{
  "num_attention_heads": 12,
  "num_key_value_heads": 12,
  "intermediate_size": 3072,
  "norm": "rmsnorm",
  "positions": "rope",
  "attn_scale": 0.125,
  "bias": "none",
  "init_std_o": 0.0142,
  "init_std_up": 0.0142,
  "init_std_down": 0.0,
  "optimizer": "adamw",
  "beta1": 0.9,
  "lr_head": 0.00231,
  "warmup_steps": 565,
  "dataset": "wikipedia_en"
}
MLP neurons of a small language model. Each row is named by its layer, matrix (gate and up: input weights) and neuron, and shows model dimensions 384-575. Each number is 500 + 50 x the weight over its row's rms, rounded and kept within 0 to 999. Numbers have three digits each. A neuron's up and down rows have the sign that makes its largest values positive.
After each neuron's rows, "fires in" lists the words (lower case) most often at its 100 highest values on Wikipedia text that the model never trained on. A number after a token or word is its count.

L4.gate749:494572549432492466405540457557515479546457464443493495509462545534466459506481410516524600476519495424544536505514514550630530546537425405508446481464521505538465580435459560489570511436393498593475520491413445549644480403507468511472509439620509444504469458633490462571502528423539486486543472521472500579469513494429482509531527572475529587468495486413463515500398461561507516484493515508537510404503516427588482466546492637419574516431489563580420531460641451447448557476491478408495514534501519448478463474506569551486407509544550530523499514472491436493448557543488444457
L4.up749:433529497516449442548565551475493360477452531481500448486504510599455537487535494445508456607577485393487471458542494424508453377505507399527397502531530537524542530449537483391436454504481453529519481498464545495493441506505460561553467504496487529412477452475455527470493498403451525426611438612438496383445594395480493585553410479599423516528526534462509456567482430451551515467504399548451509374486485478413531482556494526417487585483451501464434563509499506492489518494520426554453462512499527554517484465578474438432405641486535436576499546602521561430527473479627497486
fires in: "a" 23, "of" 20, "an" 11, "in" 6, "where" 4, "for" 4

L4.gate139:467597436576573502459615439514502571569496510663485528517418454455501473492528528445458553633564488609505559466555527457546537431451487529493570543554473531469496513510526469534494502568483539494597549523485477447504443482586530502569576522503479509496446501459520518521440545578461502510473563465540579413474523448588525477497495546424535479529499503535441432526495577484427557496445533453529453497506494501474412586534361400502527519595476498508398453424503387552355514554479572424494567454467554611524452551572494523506421480500487478523453439618437555565486480448468495439
L4.up139:474515528469462512567506550494536508518372525467477523594570460454557561516395495520492450421511538534517500465520539476547558389487518447401498500429393583606537511482520571487595458460501539373461453585509551567479467451553470408526475497497509492541527591465549501514466555456475565459521580452478429471464578493516598481439523432530533550562531441503544536484489451587506497561577472517454438554442530509428593580504504597637482522583578443559501445570518477499543578519429494455493575548468502584416410496488531569445430561452427481543484512467507416518540489453409479554
fires in: "the" 37, "both" 14, "two" 5, "each" 5, "three" 4, "lower" 4

L4.gate2388:587472423522477487531541534624525460656519371572548511436473512502533497596435469504465505357478546372550562521438518546534547496549413420510439500538528523475511511489519413437448491505500447478519555512567484503548448419459474467468433481488485488495493484448605553448531466514510450578519402532437479454543489414533495465525501474402580430432561422520423460552537571591539544489553537479497445498514511380500460567520500517485533485464559461530444499528502548446507487544487462479561484445505430468543522446494520477482485568451502454472416541489547599480605538489440534474
L4.up2388:528406531545516376440544508473438493627569498484608578502598558480534509538501549535575458495416586526593532534474538522574498597416442471502485449402496542596414559481401563437485561526547452485522510498431430512584513430543478563595454482406440470482460428470535500409489640529472388526458508505458479456544517492490473568508515509450489480522602473530409540504544497462496505428492482565519482392558545416545399560410510498512487579466478473502362542474468525515430522594501519437568476495551502535530358485463526452388412601558437438496574457508487535551536464488458538528
fires in: "in" 27, "at" 10, "of" 6, "over" 4, "contribution" 4

L4.gate327:505592485480444532461491518550505542622456576524488479444442454461461607532508482443493606367591451476495471497473481553590472432496551572552593498429483569576442512518565490538398498508497448498515440526496452550539529546528446460478610479446465495473459471509472518437480408549575518501519467513438498470463492373387557528579545551514449571518518603462547495499481515504580441531448429493500547513543637527565439470519559537448463488479572470551452428450521437396483480540534481503415477543570458479415510391544499502467462513463528529471480535457494555522453415419573440539
L4.up327:374467482500479452371560620413506525490480385533456551443553582496507494530548389458502568513514462536478473467390436501477518515504522424558567550520507578428491513559521454512598482574530522514536518471512579495465490490588489515461455512442432461414570508434522517579538429577526469564600463555492487469529454528409479487542605539444466502489441590506463489629561400631469544478556482561527522529425467441598503541586503515530540524467625484443458501493471517486503472519488523511577431479376512535433492552462463524466462507571519503531461562472556438382514493496470546500
fires in: "the" 28, "with" 11, "on" 8, "a" 5, "his" 4

L4.gate160:517574453577519528452552561630554458438508488518450466513461632571511485523552419582444545500563566539433494561521488470350511479597431513570453455484469528529575518469531500509458458543522557506561458567444466424519504602499478532521460471465564485550570421497517443440463433390486500486380486511534496458462485520506500494494611526534501380613553404368498484479445502491571494542419535406417477506497453485517492490567584591467503424484447530474370403485521577439494500461448538501505502415526514509514520515563450620558563491597432579536466454481570357448526519472437510497
L4.up160:507585480498502567376371483485466533551384454569527463455431458512533539429542454435513571399444518459508447532579469511497507579524527511531558461505542447483492504492473550484549572523477458464534476514468477424455459541464460488460493464442512572495612505509552488463659484529512553522413527526498512526478485442519495502460495499430510433510567502479477486518536451512552450387535552543496449589499469537580423595531447551493495519480443533468454451519392631449469593461508401561471486523507489589566529512470484551545460484496501519530351488535397510469498443478514443500
fires in: "to" 19, "a" 12, "lone" 6, "of" 6, "000" 5, "million" 5

L4.gate1286:522518532485467362518502557515504512484502502533545590571525421459487649501533497436442519441531443433477518563561443528522549548527507562491511572502553515450594530566518459575551515497455569502543502404407437440511568544517538487426547454400480582524472504514517430549511474433511532456522516487607525413501529468499490473521530540534477533529572537461477595562379469493629541577538530577595467562515579435515524518564550591425447654587513535443521538500540508563411428609495516574451504487508564514516501498514392515521484519541531525430467442446507447459544470453468474474
L4.up1286:488460493530449522408460514511517522466504538448495420534451512460453456441560419449579425585439483412536512583547558486509561531465436526576474544544490454526543494484444554508533520475468497655494447417420478427520553507518490553446434572433510409463466563396522478455565451568601494548476542545482424516455481519420503460512571601514453518504415470504504542403508473426475482532514577523504457419506428418496566521547446506502454524456473591463516533500526528502541518459496452533487436677465481497481532476535510537556526478414519499440480534530410520512448552526485484461
fires in: "the" 56, "on" 6, "about" 5, "a" 4, "development" 4

L4.gate612:505478505481494487530498562447583574580491428582455527560448375572481562530549493507560532446547530544489445516496463551577611449530509585440506446528454526482564525389557618461581533504603463535527517567589466531535503488470480449461489537577489554548506499460508543501542484557454429581418518476488514469464526514495499471520475415518503499433585557565548409517442566496498460464524540457582567402591512448507550524450520443453419474416594531445499428365529438482468585585510512589414554473418540464501522476552501490559538503457530504535492477464464505507503509476570468494
L4.up612:484498505510578608419504500456425488497408552476471582536486512578455479528606528404404459483472531452461622575425562545477578519507528652470439523533438496489583481527448498485627451587518523369590520457589512550456533401477524518435525459493532485529595520453547602482474431551483502448608490473512475488463531485540645598448446459623538549461536463537565457510452432565513543562552454499541524509550548483525529550526523516508528371524539497484444474512505419484459472493486493532438583558529470603531363498517495556481564586474560501449504446408536498474499483409456480499
fires in: "and" 54, "or" 11, "to" 7

L4.gate323:420582514410448424395493530490484633415494466499434521590517495493485497467525479454468465474520509529529521536436503520453485531574510428548512524493535473380511427528523533635457470471582515519490506560449585499406537511672515547528593458484585496500575499449524448464535513537568476554517463482473474462487565581528522547513446386534509509430450574444511429530417449436510488551555439474486431531488488444570430512480462507486411469542443433491419436497511438483505517459451500542518418538531535476604486502542585453486429555544540379484426442477469539398482464466599487473
L4.up323:549585559518465482491466609453516526415411483443396532493473408561454533501483441499593488535522488483466487465517543588497521523509471464503423446553386486455527438499449430672500455488518526518532481482454493513510492544507516537519360525418520506577582502491540442472486543574465585507506460474564456472497540509423537477518502473552434498499391385503492473468556532549408493517456538385584456484550455390586493422476512496481488487495570457476419479591516509571561597472504493568350492577494485530551586516580481525529484443528509450514523574538511525429483480470467497443
fires in: "the" 29, "from" 27, "a" 12, "by" 6

L4.gate1192:528561458545504513450565529396525451516433561529526525523464500518571494537528500495450467505497524478488496510495511573458559533543461554503513437536403479493551529512541445490469598565474488468531579507506565512503501497543439378425474518560446483453619456490517512455515450490567488477444505477536574503469454433611439466521440473576562500519516519505573522683525592540473520466496457547530474573547500476580484506408523465425463527592527495458433430425428459539577474482474527544488464554555529446523519529472485495550537445395478468525420487452530501528476517516512473565
L4.up1192:483467505522448496409499569458478437527480509476466506498524484495437425473476454492483456499492538415496513535508529598483509522516387476590562479483533438551454479485470508496504562416403489471300529458470546535472544428531449554468466544447453517515563498414458489521542523515490493555561462552462487497468519534461552544477361455567399508459493466498485533525514539445537490435632490461505463492476543456504491526525491575576524371463548508551503501483512610455531482523457515496599580485489498550444442524523449450515498473486519520461517458474476444359490455531460569404
fires in: "to" 28, "in" 16, "of" 11, "the" 5

L4.gate1772:463543471556472483444554525475534439480436537563413521528573487481507564554512476498461508462505401500514401535465474499554538498579511577458569495512498498538466484515571447555462498556478477480478564531436477410470515452503463500569551483557528501480478548463492557525515521428552552431553582508440459481467579436441443425525620404492515503563549531384474586549458559519475585515488475457521430482444469496533507530528544462453423493458461499491535541543510473400401538449541516480535418563471476503502521529599480502505461559478472651498495554523502579520496501530529593517
L4.up1772:576551544572484583514544561427394521583509476565507546460443408595548442474479529572482539477498549555465452410501419421496471516455467498514537535512560552491544603420486509407506553448506498453556576528566537566511495504464440459449468473484545527442544491438522533484468447482430494536463532486460479451517495568552529436422513409605504471570494498554453506562460484545491482409575515476534503598523485507553523561522481445499460445509547379566552524448455546595513601498614505527496561503511575482381524542468488484484494521498438523480472466592530499470453485446495522538
fires in: "the" 28, "a" 26, "an" 7, "to" 6, "before" 5, "into" 4

L4.gate1968:472503535493544435409488523591508439564476598398537480477482507493509485536506442499521641555495501465473527412628543624534480491524448524549502564462491530507530496410443397436513522502421482463462457466504459501557463471564407470490461467482530562466473471437380568541513483551560459438554493448495447577555471431508522582478558513520451514460422512569549538519496520536541507555581511450527538431419381460524504519543480500411392515409480431566491444546522524513483581524585537482460501577507463442471484593484459527510492485464504504499451470503463518560539465574494488557
L4.up1968:459485470541460519472538482523540471493536530492457497443536455427465594500639469468465508462519510539515427461534432513484454570548553504477555532538578550545557494495533417587529606535561499551510464425521523480479441446564476571497530479463463468476446469551514427499532544515412558536524531585514492442534491554479478471412561458557427425410439556447477507533484568494456454469421450539463499524550512461543582420416534496502503490566410448456612523448432492531519593542431455475483511469522535463373443402470511509520530605541453432588559596401492503443463528514555570499
fires in: "by" 21, "after" 8, "through" 8, "on" 8, "the" 7, "with" 5

L4.gate3005:416461560504401535515475546521539537648514471536528518540463491543466538499520547505494522478509482552468450439506561566506494522464463525523411518518537518430537495469530554498563456467577494474501567550428418573574458496412485495540524446548602430405440427539569483552524555452528424517480490387466468530478572464474487551540554475476510494603533551480569487576446433536493539509466546514484497517421455500428558444510472495462457387473481461461371512490520568478439524462543515541484472451500462502531454513516503481448506520485563472443465598430460465518452460484542558416
L4.up3005:477599457502521580477486536468472411477470482424370523502451446519397521439525523420410471571560485502546472396528461521457548583452541453499446491593494498581586543479519524451494444606525546522564468468428484467500504468487500509498435574499546549448488394482521436474519386444469467411448410531473493548491475486527351455497485500548507461417442446506490456516575497452466504490581610496512598417510473539495514478470601509541504432458501528476331408401509597480596433542551459538499452481445533499515475565444399484534434468540528458477542496489488454580381521410476509491
fires in: "in" 45, "to" 31, "from" 9, "as" 5

L4.gate2644:563514496584506490366481523559560446555499514485516506558489509451447576571572473420429492544545489547419603479421460591488527416490456501464468564532485606516553514474520498522487439487514564408504544466591477568477495533581425457439589557518529544513549529489583510471431439463497510437551421529521426463525532503477566410519481526495516513534501586626530557478452505560473557555513466402522502493553526469409602496474647584465558488537540491549465457498531498515469544530535459513499563505583515523510553457421565511449536454467447504475462542594486544477479576490531478514
L4.up2644:531481455514454539503567500548543449494514500492538500502447447536466509532451443504492509433569538572494492481465444443461526384482485503441552552574449509490524514456560509493419506541454499332463598488470470537455527571517412506461556483535501450442532538474504484483428444404436456516485365560451409481492524476456575489547478536460506465501461479603485483454469495620450474454481508465531431480446566490505462498439483555562609471537552523586403451559515527490515542503406469540522566477509510443459539500401479507574480408462501453538539606547412494456493513533462535481
fires in: "the" 36, "his" 11, "from" 9, "of" 6, "by" 5, "a" 5

L4.gate91:449482482606543584447522525591494480494465513564444464628512571486481472564526494474424460532437492431461493550576507422461492387460486529470497536483522450351604544509481508512474382533500524553482470500492523437514567494486607533600504459469615586482485404589505466438472455590519534614460427534521543490421574485518524512552531349501433454486475570445531601409390515448529482570512471592601497485518544500435418441529489519532464461583524533417478546369478471478492565509576571541512572581527620505516584488555524534523524562527522577472417464535477490446493425485469498504
L4.up91:512497498532469549514508478556596522417431454450460502491544503547490520442570395505443520549409521538527558509565552439526495469459550514574363544552477562529585580463485520470473479471389492410406504471536487548555417474440552471515559440474428468624488621459467456493567484497437446555394571569494483530416482435433457450565559502492531520435527484435519666563494446359503631472487532425529586527540561539487545457529517544387434455524487535450468529557413473429563524474513452450480440610470514505451449581568488483510376532457514505525476531507471470447509477447500493508
fires in: "a" 82, "an" 5, "the" 4

L4.gate2594:496598445551489458514515518544467475422529553599589588582478546498516518470461422490500566530540558418516594506525527497579504509469508527528478542601497431512445543515454562521479537528519448507457466497540450479581446487423514485498414425452476422537511594489553486386516589371564504532492458558569516528548524484465383496424477510530522461491524509527493514521432419506518555521580608542502497494487524465464503476500550607537497480438385570495502547523434522456523561539472540540480548572453506488411555533538545496555464483398433605537487397496482535514390497499482469457
L4.up2594:548533379500514481487467547516492419532476519441479487533446514427521477465398448485498433474540524476465499541512451554560430622483419594519500595513587522452501502529503443507584479436514457494542419490477408597581509485530554550521402498486542528452553560555460472494560502548533497427520431478526551507450451511501427517474519540550449463469541434398603591497349521487491576503516548487565512545525454505572432516512549429508419548505567502572542471441501537501548546522567468496608579517502541550509542582528499529500435502585467527456484409527448514466464484538509499514
fires in: "the" 23, "about" 11, "described" 8, "condemned" 5, "that" 5